config.yaml
n_layer: 16
d_model: 192
n_head: 6
n_kv_head: 6
head_dim: 32
d_mlp: 768
vocab_size: 2275
activation: "gelu"
norm: "layernorm"
norm_place: "pre"
norm_eps: 1e-06
positions: "learned"
qk_norm: false
attn_scale: 0.177
bias: "none"
tie_embeddings: false
parallel_block: false
init: "normal"
init_std_qkv: 0.0255
init_std_o: 0.00452
init_std_up: 0.0255
init_std_down: 0.00452
optimizer: "adamw"
lr: 0.00219
beta1: 0.95
beta2: 0.95
weight_decay: 0.084
lr_head: 0.00598
grad_clip: 2.0
warmup_steps: 399
schedule: "wsd"
decay_fraction: 0.587
decay_shape: "linear"
final_lr_fraction: 0.0
batch_tokens: 32768
seq_len: 256
doc_mask: true
z_loss: 0.0001
train_tokens: 216600000
steps: 6611
dataset: "wikipedia_en"
MLP neurons of a small language model. Each row is named by its layer, matrix (up: input weights) and neuron, and shows model dimensions 0-191. Each number is 128 + 24 x the weight over its row's rms, rounded and kept within 0 to 255. Numbers have three digits each.
Before each neuron's rows, "fires on" lists the tokens most often at its 100 highest values on Wikipedia text that the model never trained on.

fires on: " by", ".", "9", "3", "4"
L2.up340:095145089076141154151156118150084159140145138117141170149117142130147097141123090101150121105187115143133120133132111128151130087101144172092141124134127096163179164141144177169143123143151132114146119149141131130110092125148074096127121145145116114106110106151151126103155107137106169142126132101117142113145113149093147101174137152199125123131163104116105117073112132085150127132110094111136160166128119151126138147150165140102167119134134125130132114128151104090123141087120075099120105154108137148153177125116112115137153124108137121136171126089122126146112134127111183100

fires on: "a", "s", "p", "one", "an", "o"
L11.up44:105133093115144127104163133139118171102142136119153104127150165136122143120140084121173166106106090148110100095095148116104144113140168141115147105095158107104123122163114152091144108074153124141140147157148114111103103127137153102168134117092142127158151087138139108146152131183093110138146148111116147140123150141065159096095143136137131129132119114125127121113133128138133147164176123087107144134082107093177127154154112163110131126149105090110140123100136153110137096135120137122129151110122093130141153122132125137152143072137156093113127111166153131085137181067158106165

fires on: "–", "ly", "es", ",", "el", "ately"
L13.up164:100121148123117126133093140113148130098140162094108126141139124131127138088102132113150199161125096139123083131124135188121146097102157121112160172155171159116141139122148088150110110109097145143165125102118149105137101165124119091138104154083156128085134130105105125160124150115130070144144125093132154114141101122107138139136094179156108174118138135146148139037146096095141118151113133143110147112129132130131124147199109134113105085136146127127152107129128124089120098146126120105131135134128133166099091136135113100112147144137111170112109114158132121152131170158137108095

fires on: " t", "it", "iv", "t", " work", "itt"
L12.up158:148128144089109125091119115113126151180151113115156138128136147134153073168122110129149120126145114149139121110113155127089094125113175138147165150126139127131138137132128146146096130151164134095162149084097090162149129133096155092128111161150142116174149070106111118115123114124096148138115142155114062126111110119136140148107168148124153133105146083141107122120144146121141103083074117162148131169109081161075144127161129129161141089129145133147149093115134137150090103101153100144140106128132083102121103111159112127130124125165145163117156142135090136134130173149086156156

fires on: " P", "P", " M", " T", "T", " C"
L13.up294:095111115127113172141129134155085140138112104159139119137163152119159106128104108124108122131125137158106166119150139101144103077082123147142103132117114103148145134125113156129122055158141128104133112109120106158147125184135108101119134165134122127179113110150137156072124157124122150143127148150171155129140100114134135134164129153155096111133187162140096137140141104136122110123105102072146068120115149128113118118104137104127149144107128113095119109118154132114078140131154071083141097101100129162151134157140153140147151155179104079140145120107147191143105132134126144109

fires on: "or", "m", "g", "om", "an", "os"
L13.up34:141133096118150119109124148147102150128124145089124111108136169134127162121118150106082107101178121129103096160130120119113133079141139113153163130108158106135138126089134161164114105167137161106141055100111096129136081148150108114113175143108123106135125153191118126074147128150136172156140168166155121154145165162104158100138150133168125141104191096102149117110138123130115157139148126098151142133097107149153162118114135146117103155165091123139082132147134115064124116136128108104122116118150128120116106134114137134082135101141130117140108114134143154151123143104171095130

fires on: " the", " of", "-", "R", " made", " against"
L2.up441:122161149141088129111104165120128140107069122110186146079103114097099142139162143119113174097100161154134120134176155129128112165149145178135168145151105148101111184153160141119172131115111106138126141149142141181130128118105107116163128126071113110143134111106196124083167100132094097105117113135144119102142094112114114104101144174115138135120155121115120149154144123103140123137111097069118118110103105118116162141095140128118118111139151144135140158146129109132114117075104136105176133132118086171125138149136143097111116122135123122156125141116146122118156155109119153164

fires on: " ", " opp", " le", " resp", " offic", " char"
L9.up61:115140129167134154148161109141119130133116145148058131144118096119131139123105099162122132072148116146128115177163169132149115102127155181137122135123115127163134158127105146157124104124184162082113116113103171129110118110141109131174118145118136106130160104137173128116116134103110175171112118128142127109102142095109114151097138126140082095148120091152104145129122153103167141097089098125100145125102086107157160145156156088112143094124129078138119105110124095098095168125124140124137136158116132091142149169140117137070124129161141125159142176142124149131157136135112123090

fires on: ".\n\n", ").\n\n", ")\n\n"
L2.up528:136125123166106126109124146133115103132151147169114145133144131113161125094126105145113140137126118092133150110124100084138081062141122118160109099127120141147115096115156136104152113107117110138127154133153147167143171129088105133123142113146133125151159112109108082114131115082160140113090136170081108114105164114184119115109107095148183173140137145117158154129118137146113111116126148116126090102144105137137108145171125115119147104108118133110152127111152119157113090157147144134152166148099130107102116158084140140165107119117124183153117139155135048105110126151176120187

fires on: "er", "y", "ion", "ers", "M", "ural"
L5.up389:110105136102165100120148114171125119117114132136125125092101142105116113140135114093104116129169114137104170167129127148153097110118150168156148103131159148156167143151089150113139081147175166109137147128170093145131089130140128125149148125094100123078146151108139098101140106154102136140173154150137153120116140114126160145125057146110133115129156144109116139135151157094155109110116126147148143162129050113127089178110143132063114088108132145131110123157136154114086127103105087126153132143115136154163134144092120126086131178125121150126137103118110136119125129113099130092

fires on: "ir", "he", "us", "l", " h", "id"
L13.up393:152159174113119122155152133153120162153158155104087118145140149109134082109116123143105081152133120143119127105152096132087123189100151110129114139121122118095126149129156105152126106142144136135106101121120128110153149138125140172128135110092119119132124167146165133144166143152081099112123090120158154096124168163063114126115126130148122115171155129127110099135146120085144170121140140117147146107144144151138120153104128166131093126130138148115137107142084081144125085126119129133164131120131119125131157142136117089073174124123164092150150151056119100093104129077090154145

fires on: "er", "y", "ly", "ary", "ing", "ry"
L5.up80:078108117116169126135133100143109122111120119136153162139107106121132135168150181112125157155143160134122134175140117169123132153141145132151165087128148138097159121127131138142121061153107208083133125115126076131120107164143146129129118126145093116092189121129129158140129137168122210143132121137127113166151113143144103128142105140090074113141142127120125087120124139073159127129129128112117179119115097119122094158098117122098105142155120135100142114152147111115124132161095140100133147144107096147140160117144109113064145127122119164137131100148116117101107143103122137114

fires on: " ", " spec", "-", "g", "or", " d"
L11.up662:121093133174096111112149150145133151095135121075133184102141143141177134123111163150116109092125104151133150137136151155123112108137135156134146112148108123190127125127134184132106092156158102135125159076100095137127083153107150145147121129079168112130142144167140145110150113136140123157114108112146116146160159137110196101147097131140114118129140123092119113131138141131187141112143116127156122122114080095150114130124119145138129113097137115175121100108166097151134165134134105137138121175109127133134119161115134112103132077110129088090153151130106084172119135083119157101

fires on: "s", "p", "us", " As", "ab", " eff"
L9.up246:111147175136151221123170156115133169124169096151192105128126134132121158105097112119154150093127101156109079127119135142130102099101129140091119094117118071102136151085142123113143135122135156143103110148076135093108100113148138115121132158103138117149155131112156086135126146152110096121131115150124165146122124128089117140136089177121155111157105114112111106085148112142116135114121134141100157150126142135168122118141165128106088154144154086124145121125135125099089163141140116118146140106169112137134152173134160126123116113170141111162114087121123144142160157136151100147

fires on: " to", " of", "h", " for", " in", "n"
L9.up186:163112106152125193124153131145114154173141143140188113105114138115141104123147123099174087130108162142083086113158113097120123102112171158124138088116114080136129126167129075170108132162123141125122130167136080131093117112111164138151143138125084117131100103114171142091150126161144142120144079162110116146131100132148156133138102145178115093098156123095115127086126107121107145154139110125135160113119119138132107121160120135168136102116129141130167138111089137129130088144137139140142113126140109134114116137109165144096113107171103141165170150141146129111162152115075148136

fires on: "ac", "em", "ach", "r", "ell"
L12.up656:074124121114112129168127154178121134149180122119091128117086158127114139162155110099147104149135115147160149131153131128063081124112166142127110131172161153127120144110106140102135128155124151105131113093104170160136106132146123149154087140136179105131108151145152126115139152164081115120108150108143151146157091153112105137149133097140111153191101130123118099137137096111193128113099115154146132154105167160129134126101130138115126094161087086120152116135121104154147079139132106134128119140130121126112146130114149094106165151136142131111123099118071127102151115151080108107

fires on: "in", "il", "ill", "im", "un", "ad"
L6.up541:122132117149144138121178108094138142108122160133150105138147161154122101150146160129159127123111110094132089120152115145127124192163122152082133129149095146107143159163114103130083133058129144156114148137113091114109157103142130117122135136144156110164126085093192149183149106129108123141094144102147140105130127113117158155140104136122107106108140110117110090118114121127144106125144093079142141120122120122093109122164123125119182121088176107134150165141120074108131095116139117130126169141148085175165147164099147128144143149109145146158169082119165147130121131120139137137

fires on: "ly", "ed", "ied", "ing"
L6.up78:106128136122136153143139083113132141115122129131136146120113126097099129149053154102157161124129081137142094116147107114136125120131184138127159140115147134094161145110128097153129074152147138105129112108060137110142103146142116145148112141138112125115116147139117152135134182126073190181141141157168119142112127133121097142126146134121110123122141134106131151137160140112158108111147044114113193159112074136122106131119118136083140105167082144098156140181130106088107122165149112128138150143107121136163119121096157123136131124125120113164105111137153140111126130100136099123

fires on: "ar", "ers", "m", "6", "9", "ors"
L11.up393:077161074104131131169179136130119180095129123096142161135093157131108142071117155150129142141155158125099122123108080158162122107102130123107128119180102119161148143123098145131148122134133133129105095129141100153127138130131113135095136116090121116132147106156156106146126124148124123114150134121109116094141098131131097161147135135160128115124127098095122125110134122133121133163124096127136200123113169149158169084108138118144160130095143055142111129130209137130079125091136153116109127175111123111172130155101155107117145112137148163131120115171132138157098135121128123154

fires on: ".\n\n", "==\n\n", " ==\n\n", " ===\n\n", "===\n\n", " |\n\n"
L5.up427:111114115149106129103161178124118125145114123135118160120100161104134090119135138097125123128126110146151148128178107106132140091094111118111165114178078127134128104123128158148108145098125161138113112112126169119146078136111116109141134148121144112162154099111127159159129110127140110138148116146129076079146150147152128152142144108134171141135125125084112150126139103126140115146134170103152139114129134127173181082158142199086173124134095082155129139087114108098094137119193132113107150155154135133109137154152139103117101113124165139150148094148114088134098115083137165122

fires on: "ary", "ing", "ic", "ern", "ent", "e"
L6.up495:100132135126152127114154141168116120094088151124142169156125100117105123152095132100140196129142109122120110141087063149143110096135113153129168075160191116117131125107128113138119090125118167132163134182107079126101156150122085131151138109145128122120154115134122183125127131128116185144132130120162109169127127158121112158115144140114119119119159135110105091139102074117127142080122138116132147116127127122126104120137120101109141129136122116147142116171179101127116162141110150088180145103108111151194159116162142136099127128099092153135146156138093117147112128126112140133

fires on: "y", "e", "er", "ice", "a"
L5.up302:091134126097136109074109094149112108120157118117131111151123082093100137108126139129121132111136117150141155148164124145121130138148155139148117129135131141121135125164124140143115082133107185144135133135162076143131157155148133118173094141126133119122147104173142147106134148162138162159117127121118139165147131135134104192105114144097113131159157125102128121124112119078105105144127097145093152130122087090115100196136152170125129091164118118121148111117165086136108138107116157112132083103064127158111150154145111096104152143134108198126128167140131112147185132146142108094

fires on: ".", "8", "q", "0"
L5.up250:129153107133120135089153136184129125115175131151139155110108155142137110122095128109141119125123093133088147138154168131109142142126146123149133119140171108159180125137170155142151122094106172137187095168124121113129051131176144122138152131099134110109130103131183113120133118158146141073162138105114154142139106153132135145165081124136114131124153116071102160122141130137092130075127127106178144151108107138154090142168145118094182133138115074112141121141157126101131118104076111129108124086139123134123102140110155101146136144114146115134122128113096156142121131099126138138

fires on: "em", "ro", "r", "ab"
L12.up711:096147127125142139138091167143128139153147108105140094107125181130105146153100128134164131130123148151115103127147086134104097161120188166138148150143173141119143133090122113106136144159182121107099144112096135167122127133107146153143104140132112119144111134102154083119095126186116189106132127109125168136111105136102120089142188123125114118156132111122115151143106162131133084149117144103119129141121139131138118117126186114124110101151126101137076143179120192109110121127103048107129128110125109140129103135136114087147133160136139142162111103129082147127136106123080130130

fires on: " and", "et", "ail", "uch", "2", "ol"
L11.up235:157141114142079116111122087131133176117192122143118170145119159111133085131147134074160151131122164142128128142164150134106100073077141189129125136180095130130134149124130135124100106151119135104115129098135135101153063152103168135139124135103166116128121155141124180138120124128145134116152155115116144125117126130095126088153112147132157140116143140162107104119149154090084150141140128092182194157118118132141123116152134110149158143161090099119147078136167101136122149090137109090134094104114143096133094139158148110127154123135130128109139114132102141153106137121115141122

fires on: " it", " prov", "ra", "l", "an", "ang"
L10.up664:157146141159139178076120100135113198100139125124120125111126132101136105154118133090156132105128107095091138130142155148140117159151121145134151152136106098156158165122146107164118118097110083122121090118161109143138134152127104122140125131101115110111122083129134150133073131138148149156113131145127127110134136146111177160096096175131133148180143121130098128138110183130124131137083104142118144129122119134131134130162114123104136128160149072110121159094140091123104127107125158116118120186121098119141067176126194151094143090159147096139137124129142143162078115136110145138

fires on: "ers", "ors", "ts", "els", "os"
L6.up739:095144125119103163127165136117098132093140138071157135108119068116126144107113165132108173123146125116081111116104113138131135126158134130105157127166149146067127122122115071131149097139128134131128143119128132141112152121078152117125127124132161115159141099152121134188131110132122102133137096111105119104160125124120115142094129115158147138079125128115117120126139096158108113149120150135132142134122118182110129138122113114126158128148128114153103131156144154070078131130216150141118189155197119116118134160140165128140191100107125160143142126123127142116145177107115117154

fires on: ":", "|", ".", "ene", "):", " |"
L2.up100:109122138082126175129113110099098128135123146149089123145094169123181114171153087151119162171135161135125104103141115148131134141091152138090128115137114106091132135125115120135140064106114124181180117110114105095154112158114106088112104150151143121111105108152140139120103130098113147139128157155167132085144101112138132123138146135181123111165116116141135113106117136142159129161162114137130144119103136116113149101222131191129130110119145130116161128121165146144137139120145112118101134112135136124120159118194118098147112153096129117142162098145097151100114146111137129083

fires on: " of", " to", " during", "ass", " since", " in"
L11.up63:126177120166116176136145173159114098129104161118174100127165158116136096110134103125127146078119118136124122155150105113153116088140126155137121083119156113157121100140117123172141155150106104123142104166115093155113115128147112079115126145139100109133143129140156117139169169127110134152097125148128078091133106164131131058130126136113144134108135127113135167119148123123141109120161111075118163163127118140144140112111094152137111113123111163153145127111102130171108110194127143098155129101091136149103147134158175095140131072153109148135127155075143129113135117146117170128

fires on: "2", "9", "0", "1", "4", "3"
L6.up718:102163124117125135112164138156115132117099109113159157125127174102142066117128154161140131143148109125084115111154078153115155130135142175117094135112135151113180129160135152146146087088125159131128126118115115155122129116145141104123122131144104119141142102111148138131128123133078177134146140108150115122154128097139064178162118167127126124119168123062117100131108111080106085144120113110126149160128093152121110122133154165142160119136123100136171140185128104077053099111145101126099151148139112136158100106124145101094152121143119136140147123144148114129104157137117100122

fires on: " p", " |", " P", " S", "A", " T"
L10.up430:099139129144094118145170087193084126150143146108136137083128152107105086152131088129145161112131144157128149150130091124102132099132126158102139120115121187165123152124102130107141088150138113156140091116119152160157133168097146134144107138128091119167139140138124124167084111123100105141130156105119135109123091106125139177150124125114146139123111110122140144142154095120140106124100141085122163182108115126128120153078134194139118116114153148118121128133113101081113145159098070117159126149090097140125108125112190094108169144137138137122107138096156170122124129120126141121

fires on: ",", " (", "%", "er", "re", "ations"
L9.up512:100120123117159084133156118099136141157093156082126113123126129141134141160088095127140117132146122128135162138087113149122144134121105110100149113174154091135162104137122120119159089085130141099135134130100103127120135129115118123127185160157137120131114150134162133117173150158152124092144129098175095097154112100113096126137101114094137132116095115138133150135165162113135107094197122085126117112139102135165132189153174177117148155139112151140114171168115138131102118134139097110133116100136148173157141112172109106113149138104110109135109098144071158103108119121157095109

fires on: "l", " col", "ig", "le", "ut", "ir"
L13.up701:131111147094136134125114108175124112099143179120092106101139100173127080168130158128096114157152129136131124139117130105103107131136094145101126132116106151049160140142117138147148099091145142164101146163128096154104142145149150128150117092129116117152121120136130144156146137129090127138132132064166176120166128094133110104137125167142112114157105094077155174098168139120130115113138130097162152140125090122110158126118126156145122072155175128110130133141120096121093140144141082101136148109148146122160103146135143106097182113130138117174148132096151135122108135102130131162

fires on: "F", " f", "0", " cont", " debut", " Rep"
L2.up455:149191129140160157094121126135127164102088156085129109093157116117069093149159103119120141099082159155115126169171170152128119158112141177165147133132155115123121169143144119184158087120131118143105155132144123175144125120097131140135142142129093110140138126105137154118135171147081087080113109134142103082146122117115154135130112158115117124154142129119109137095111114132155130138096123112116176137132161138142104156134162103121088153147172072129118106142103117113130150102129110093101157144106147153119144121129123111142159149163098148137149095090134120117155121103117124117

fires on: "om", "k", "r", "m", "ro", "2"
L11.up467:109129144106101191093141098179079113143153140120093141128113145153139129132087116089155135123123117156112112127137140134095113114148118140151124121156165096135134105116115119109126131108155126133122065165141106122142124166138110128149165171128165089115099124094126113104110161170088146144140142105175145158166137164113174120145102120113128123102147129132165140154129158134105119149156101097111131128114140100165141127128130161120135154165108108160070111165117139071107111135118116106131109118144117122145087168150174105176137141115187083145130102135107111128093125136145121140

fires on: " he", " m", " h", " r", " pro", "("
L13.up737:074124112139129174152100116130123123177162150152103178091095148086146161141092105114132144136114126142123138142134093122138113105107118161157140140142120095118145119149126116120106094123122122166142131117132162078122133140115121117118130158112140110124120095144178112103130125116079157127128115078157114138132141168123182159167085137161116102102136113127144113139131139133135106153137135147108112121106163111154165147180169137122104126115113123158106104121143084104119116060128090118146153166118166111153121085146112105123145188105190162158134119148110121116086123102124118128

fires on: "ra", "an", "at", "le", "=", "is"
L11.up675:140133124134144177119151130129142187125186153126150154082119114106178105108116154118117196082130112162137091117110082155160129181109167140104134116126085154129122179125126131156121106121157129117139093168137128170123135174090087105122128125132126111129107103137128135073165122155128103128143157137131117122121107155133134158110129147134141128139139080099115131125091116148120092157109047147129148116127130111122099159158137093105113142136142121119145125094132134085095128101147123133106137129112143087155131164111127129156150131156108132148151121132169145114116177105103135146

fires on: "0", " p", "9", "3", "6"
L5.up69:104168107085124167142151120150101136145142139150136145127145111117160101107146133149140129160160098114095121092119092112124143116111135153111116130155111066124175102135108184140139115106127141164148120157130202129124090135128134112139157130123130099128090115117176105116130197121149155121117134088113146144147070120108140144165130126153161143118142108089094112103113105084107140158132144125134101161137104145101130138162171105168173115111122092133128147125159131108060138087148103124135101132122158138167119114134107122135170149120152125140178152134123135128130163123131125104

fires on: " r", " Total", " c", " s", " ft"
L4.up252:116156115114109150127178152138130119122112114091160130119120103104134101140112175080146148117141117135139111155150134119131124118141099081115146142156109119147169155081111121144131128084138168121144109116103127121155142119116122145118121139095123108197124148149155074124120161138131088114125173138102122130151107150092109116138110130111122128152098132130122126113104068145157122137161129150153133135131133152122105118123154114122161147117158154143159148112107093068067087137136128129122138146116139167090140120159171119131170111164144156110149135103073101202133131122084177137

fires on: " |", "\n", " -", ",", " (", ")\n"
L9.up276:102156148139112131119155122140104126129129164085141131132147118155139125141107125111163147103138092135158169116121085129102141166080137107098133149152142092113131139132124102094123094095106126175137146143086142132102127132090110091108153129110119121153111141136147097161139137141104115129139127109121147084175080125113101119105117113121149124132117106128155174115177099089156131149142101122126107139113108132151136177131144191116114138138148143143123129158115125112099098109123136139155145123153161157154136142196118070108128125167142078142154123139059154102163155115146108069

fires on: "al", "y", "ary", "red", "ment", "ic"
L5.up644:100122147134160121134164122148130121064091093117152113157121102084106115159127152129138199118149093135095097154097108149128104124168110131137151140138209133123156118137119148127127094148178172126135130127119112147121107099135111130136156127146164114133161125135109116119108106179095152122130137134159150149138130133133106155124121124128154096126162125132128107121109104076157123123110110113131115146131108132124124110132142128144127107149121118136135139175159081081082147152148137094114153120160054134159152181150145112094130126112071123166174142119123103144171134124128118111

fires on: " his", " He", "==\n", " he", "===\n", " for"
L2.up653:109118098128159146105156145193107152117129137134113166107111132125111132162145150112098130169140110155101107119162131159116112144106147134131122124131127111142162158154132138169102124141161145082101093100149152144115129121115087128141138153097170091170116119147141139133161175143088150163118094116102122074144090128133157094128128113189138126141133122090081125153146109161114070127136133105136144153094081140139173122190141134112139112138124103146132115110104117109111144052181109131129135123151141139122138109135171105113117097163120138138150119128100132127125155122094103119

fires on: "es", "el", "c", "ur", "r"
L10.up767:106150119100174131112105137161089173122124161113102142109127148142086126077111117108177134166105104146106135139134122185152106119170141105062174113156143115128142145110138142138123082082101110143130105108108116121072101117139130108154125132127170116095136179147133160112137141136129111098113122135139161111128126155109148142127107177136099179174121144125133118128119119112139110131159096134146135095095101089120126145174137125091112140168078137140147118121159121122121130144131149133179163141118110160175151106140153124131111088110133163160117100132142112143132176112143136146

fires on: "an", "m", " Al", "l", " re", "u"
L10.up434:157124078124134116123115155116129140114082162120119158079138122176156098141121142067148138139141139134111093140155125160136120081147121172117123145140119157140099116112127141155091110158108163141156087146115125100105130116127083108128129172124122115150105107156124156094103126137156150167099134122106122169104128150124147115132145116113149161142164120124140121160137139127116135133122092146151162135137131131158122122166101129115118103138107133124122100085113078020126121141163163069163091134152150149143102168105181131105127137154124150149151143115093111129155120123121135128

fires on: " in", " sub", " A", "A", " P"
L10.up177:184124157082122132133159146151124130143123164122112125106143134145090117145116101106107105104155109148154172164143098147160101137132140133119127085089118177152125113131091119146114083101150115073138088122122142096166143142163099111140129168122123113111147157123150149153114130126118138172123118104133139121158136121149105116102162152086113124152133164121110159118136116109119089153172136096125174146120083132132113165118139147107149115150098134080167132129128115071113095136098076153145130146077121173128130118129158126127125135192141165136122137129151107156129115090088151126

fires on: " and", "/", " Nor", "y", "et"
L9.up734:123135085079076096132115132119097172119151142108118148090128134090109100188115161068154148153162135160110119096123111148091071109127137136162147129162123157154121155138077124148110143119139102122129152143154113122109122118101136123149126141113167136107176145129125122132171107122077170122123133121139080085125126139091150053112101134123132137108153094173119155102145139125107106133147124130110171155118092142121105146122127135111155142148120136127143126159094107146124135118146098108143128123110106141149148163179134127171140181159124123117100125136095124144141110167114123110

fires on: "N", " of", "y", "and", "n", " for"
L5.up156:125117090079137166076201107146103153161064126134148152125145121108180118167127161132128121112169089132095144104118122102132118127137121126128120139077113133107125149136113104137129105124180161113096123087117117146128171133140086140158112150120091112147137099134174108170124105179095177110118136111114116130147105143118098128122158150137161101135100130131114087138126106163124168126082077076135160121137164132128129138151186128101131148126132116125154141129122114137135114124122157130125121132147094131104128126136125103099107152173133115152119127155139121155155175093119126141

fires on: "le", "e", "a", "i", "ia"
L11.up204:139120115137139109111113140144110140150182116132094152164116136112121153143127122151109150111112117136121136142134090144152142119169095133128138099112131127156108151128127145140118140111146154100150089178124119125082112158171135121139113112140120115119144193101130119107137158141161119132155074145149148144134088123167148159080100123165103097102167132109061100141103128111152102141118139069151116111118145119132103151148179124077133127150151071125126097117140118123090137141150129091152147104091130160088125147128106125133162117151104147152138151074145160145158129111174162091

fires on: "1", "8", "0", "9", "in"
L10.up152:101133095091114110110147095170131098129112130062129174128179181100092112120162114107134073096095069128113116119129151147135162131109141142122104126150136152155124167175126140139134113127118134136164081133159123114115072132149110101111161118154152120113172094137146177129149116155130175125139149108114103153147119146135145142171104158153099130117127122109124125078154148127080123163124101113153127129115097102130104152133132133127114117150112129118170143142147109104126138145090149143110121108126110156143108144087160120174108159125117149145140137112091115130157135139135086080

fires on: " A", "f", " |", " Date", "A", " a"
L13.up648:128123164105142116159153133175116129119156132131124134072144155114120104120151096126129105119154126188086162149132107131088124179115100107119138076120144166144137134134140137128145113140176106120149117130128170133139136150148113115139137169088144120157099157137161124136128188104145089122175107101150156141127127141094121135113153129147115142128137089124144108113131089141108075132118143110113126132131102113169086144168101159120101093132152140079124116119111062133109148113139100150128123123084133112150118104139152115076145141151118123137115124097131092147091159120143199161

fires on: "ar", "m", "er", "b", "f"
L11.up384:113144041146150149124128133111132134123133108110101168096096156167155144121105121143101166142152120131108136159149130091158106084109115163114134110162120110190156135149130157173122139181137167108138098147084110133065125110121102112105109121097104117090078116130158118105112120167118122134102146145107170134120084084139147171134145112161127146180159128129138124099120143130120121135110121134099146171129090129169145141163137106098166108098149125139113149119130104145137094115149138106115121167126092141118138129099150132097131114149090180151134135132121115124134131132101119123

fires on: " to", " for", "un", "n", "ors"
L6.up178:122161117142148171117172135133126186136128108111121135123128107108161141164083096056153158086175147162114073143144114103148099130132137114136127083127068114108108152125130089180126136150153159109100119137127136162140147148126106144110110136105113108151123135128170109112107178143147148172120108160107113143122108127115106144151136142166096145140108131138117127121111104152096137122109114086133133137121112160126148148127173063106101138142192082113163135128122150130125124182147137115154125124116132125123148108099182152114118120145072115126129139120126117127157132101110132142

fires on: " p", " P", " T"
L2.up162:099171105138139127159168113164113179115109132123150151115136132136153102171138114130149127087163109164138150127150145159120113094131124199124146115148103100110124168157116133185120114099145145138135109096107132144154099149099099093161129122147103092121127129123179133114154110142089155163100135137153099109157118121097141140145146157151118114147159104093074148077140139080153123139076126112119132131117096143131142148142172143114140122107138104121140129110107118117100139110143101094127138149087125151155150183139122070131178145159128131160158125126122151145121139152115167111

fires on: "i", "ong", "in", "un", "az", "o"
L5.up341:142136114134116119149144128197111174120133118101193121132123177160168101147156116123174143078120128105127120129135166145094125106143119134063155117124084138151122194140126099108128135110118123149083128128128111132118112116126101137111113147124110122176140088150137173153135094118098111123105158132125124104137113128154181133133147131118148101117158129143107112100105128154116105090118076101142123146143137165141145100155138162155126129125184110120146139131147105112091115106168153126098075116143122108183168163150135125144146109125141142149182140117086124152117141127112116131

fires on: ".", " d", "-", " al", "il", "d"
L12.up468:090121113138126135110133156134124141105145139109089133121159167174162114131111105166129115140145115146108142162128135112132099150080113150110150136115127152177136137160143159156135117133140149134118126113079096141159105134153144144116153102110137110135151134126121087089147109142122145179145146083136121133156095134162159126150116154108099143094173097080146156110138147113128083162132116102176117164065097117154094226138137134117163129141139135105124108085136083122143120111124097116136148130143125114105128175096142120106122143110122092125148152114137115131117096102142163090

fires on: "F", "5", " B", "ference", "–", "0"
L6.up22:143146120159132118101166152140137138121054098132142138107095089132111097167118151114114171102131144139124145188149130133167105155172127183131140103126123166113133150124103088141139096097130134120112133151119086145160153116132111117163095147143122116114148117162152123121135170152080100133119155133127132136139137091088107136124136125138147112125136130122068150146147162096130131148150115126118129175146110133094124158092150079118112117145190117146177124128093103097111143148103107127137140125118132157119164115090126118077136162176118124135170093121135093131149136097087124110

fires on: "i", "e", "ab", "r", "ed", "b"
L9.up229:088132139102172138123146111131110113087095129112139143192112113117117143155137149116180160138122089137123070113106089184148127106154127174112142126128125141122173127139144129125136069099168155137139117121120116125109148118152110105130139125119090108129139143145118161097130156170126157109134152105159138146153140142138132173104130144115084148124143117060087104115168137106091088150125136092133140117135132118142112120158171144092146139186141140130151126135135109092109139162109116090119159114095137166154136191120129118090119123103113129121166144113143131169096149114129156138

fires on: " b", "ing", " the", " s", " c", "s"
L2.up465:122151108064089162101163161145111165118110104103147119141143121141109136137106141167130104103121100141134124130140141123128097149152115123097176152118114132116184156118115126124156130112129159103116109135108124086150126118107133135144120156101106110135089068155188096159144161152132126093122152106135122163173079151110105132152133115107166127137130114144110141104112101119121109109084120112124141134142114182112102129111179120142143139126118147156161163133130126092103139165145127112137123135107086149159124104156180089157179108181099148157130145140090090162135124113116119148

fires on: ".\n\n", ".\n", "==\n", "===\n", " ===\n"
L4.up95:081156111134141181115152165175102146115113139111132143118120143100147103161116127096154179120147117131135111138152093095128121128108141150090141128143138113138144173139079131170123111141130141129148111139137157147115078131111101096150134131140140107153152115149154139135144104148113133166126139138117125126164102155122173128145125115168129135136142096085088156102119118122162124156097124108177146118131106110142137094149164158074123098119158032140119114124155106101102097060163125117130114143147124139117170162176147100099130146137134149136176144110130111127133137118108142119